MLP neurons of a small language model. Each row is named by its layer, matrix (up: input weights; down: output weights) and neuron, and shows model dimensions 256-351. Each number is 128 + 24 x the weight over its row's rms, rounded and kept within 0 to 255. Numbers have three digits each.
After each neuron's rows, "fires in" lists the words (lower case) most often at its 100 highest values on Wikipedia text that the model never trained on.

L4.up1382:125135129123147120129112144137123121116125136137147103148106150175154081132118107114118174127143110124081169126144135144139129140087162128155130132110068162089126142128107120119114139125142077128128137156141140100132138147142117158135114135161097122150137157138111154151107143192140149141
L4.down1382:140169106122125101134140119149147138150128176110127156135121088124155108082072110118210133093160128109086093090120113098156114103132129160122119154083130095102111104110140119121170141123133130148120160153122141143119150154138093140156103132103177148119130112129082120119130148144138143114
fires in: "second", "third", "first", "last", "2nd"

L4.up1311:167143114115129182131103106128123116133173137161097081109095114109094094093148169109088122124161184172098134157142146107145140175128101134115120094125103115138131108121102129138133123109137139143141130107119118174116143123131126121132150144135141073144143114140134137121104147121100109125
L4.down1311:167173167152118152155126152104133107133152149101144172126166157124115146133135080101165139108135132081122152134136159111135161103128122164103130126156143152130105139093173121089135154108118128140132113115079092108137114145130139136108080119148121150078122145118122104132127141090157157109
fires in: "as", "so", "too", "of"

L4.up528:095126169134145161142137127147141134057132132158108146119149183143119163161086127160098158122104164103131149097127071124127126146105151154118127143097172105138148161137101103108133096143107075132122146168121128119130150117141158129169117131102094154153147133135117111111184133111142113155
L4.down528:126114102093125125129115108113103130165101140150128131078131137135128145092119160156124108176104135148146083143167145107160116137115115126113126151144082139143121150128151198116144099122138163119141077096163127167130120156105125151154123132157122068083095098095130164145130115127137141116
fires in: "only", "well", "with", "than", "as", "while"

L4.up733:060121109147136129120140095131124075142130138108116118131127112121102115152139138125136117123122161137115120134139168078145127127124127144151126146139124124099145107125148124148108111181110095170052107144144084101100101092057153111101129135152115187076137126136170132127135101144138155164
L4.down733:171146152097130100127127112127144120135116148142133140139162117089109137144144140130151136155100096110115168145120137158140107119123176159079147128083086132117125147148126158119211135127108149153161146141119175142145143149158118096121118085120155184130155159120112105116115137118141158131
fires in: "is", "are", "team", "kluivert"

L6.up856:116117127119152143146143093112095125109131153165100135123146088115118126117099081095142121085118062157162184132141092145170124152117158082156122117142133151130104124127144115145130120103192118169153149116128107163104162122168139142124070076113126125104151115148103107118164110110103104142
L6.down856:128163185103151171168162139145125107168137134126119128132121078127147150148146140103129096143107162093096116103121119100145187134161123111131148142102161117161160103162139129109120150155067109118146076171129153146144090118088146084128132099094126129122091097138122126169087123170135161101
fires in: "first", "last", "final", "only", "most", "never"

L6.up317:127173166105085124086138125123159153121142098110121088157135124100148141144160099118139113091095143150182161123144145131130149177137103108140183102172137098137119155148112139143101073166108153180137095131179140109086182111117089178168130073124118127141117140125140121152130136121132099146
L6.down317:123137135153114124110116065160158158107115133126132126132163097130101157144147142119131135099115130160128118110127149082157133175102114126098140159099123092133117117137124144176169145099102165128122144102115126128116145120122101080161123162116155137153144121127146127130168137090116152114
fires in: "it", "them", "him"

L5.up1283:112165135104111145118095095052097100133128109158123091124119122152122130146142155126087176141114112114126091136127139099150109180086119127126113138072119104115120155137111119089126141134144155168123140124096101121173096116101141115131130091074125150134117145133084098085121101116117085125
L5.down1283:090115096124140107092147174157130182131118153100142140171219124137136163099144174105166139108143135162128153128170098112134106104143071140124141122139133095161129124115122143138075110088107136145135033130144168130144144145137100140161129145118115144106166115119120153136126168141125123123
fires in: "time", "before", "since", "later"

L4.up710:098148099123117135106135152112118121147151112165082101132078128112091092155109142153090117138159190118148141123105109103111153140074154110160134090091105104149126098127130130117085090141100096127130141155113107134106097136090103185100143164139120142146117143115085121137100161148122089141
L4.down710:118100147144089154097101138137066109152103120099142121128112139116140132121142197117127114119128126145095155123142127130107074115118078095121112179182139111133145121122143081157101129110156101119132140135092136114082160149164142141187122148124111079083137114160098146083121152108092141169
fires in: "with", "at"

L4.up929:176148130095130125108194141133114125129117156135160101151088096110125130191085161153103178073128116079121113133142127155141140164163113104152116096105134127093135139156136124101105145125189132129126123075080143098137119127092115176122110146120098121117097144135116097123114172133133156112
L4.down929:132106110120115113138160127134164124142131179155125100155140188123136100200138148096109149121121124103133074137114138124133112120127125127148133161111165109114135163105125122136112102155142144130097101147110145100119138143150140136128127152096144127124155144097185106177109130136113138120
fires in: "national", "u", "us", "at"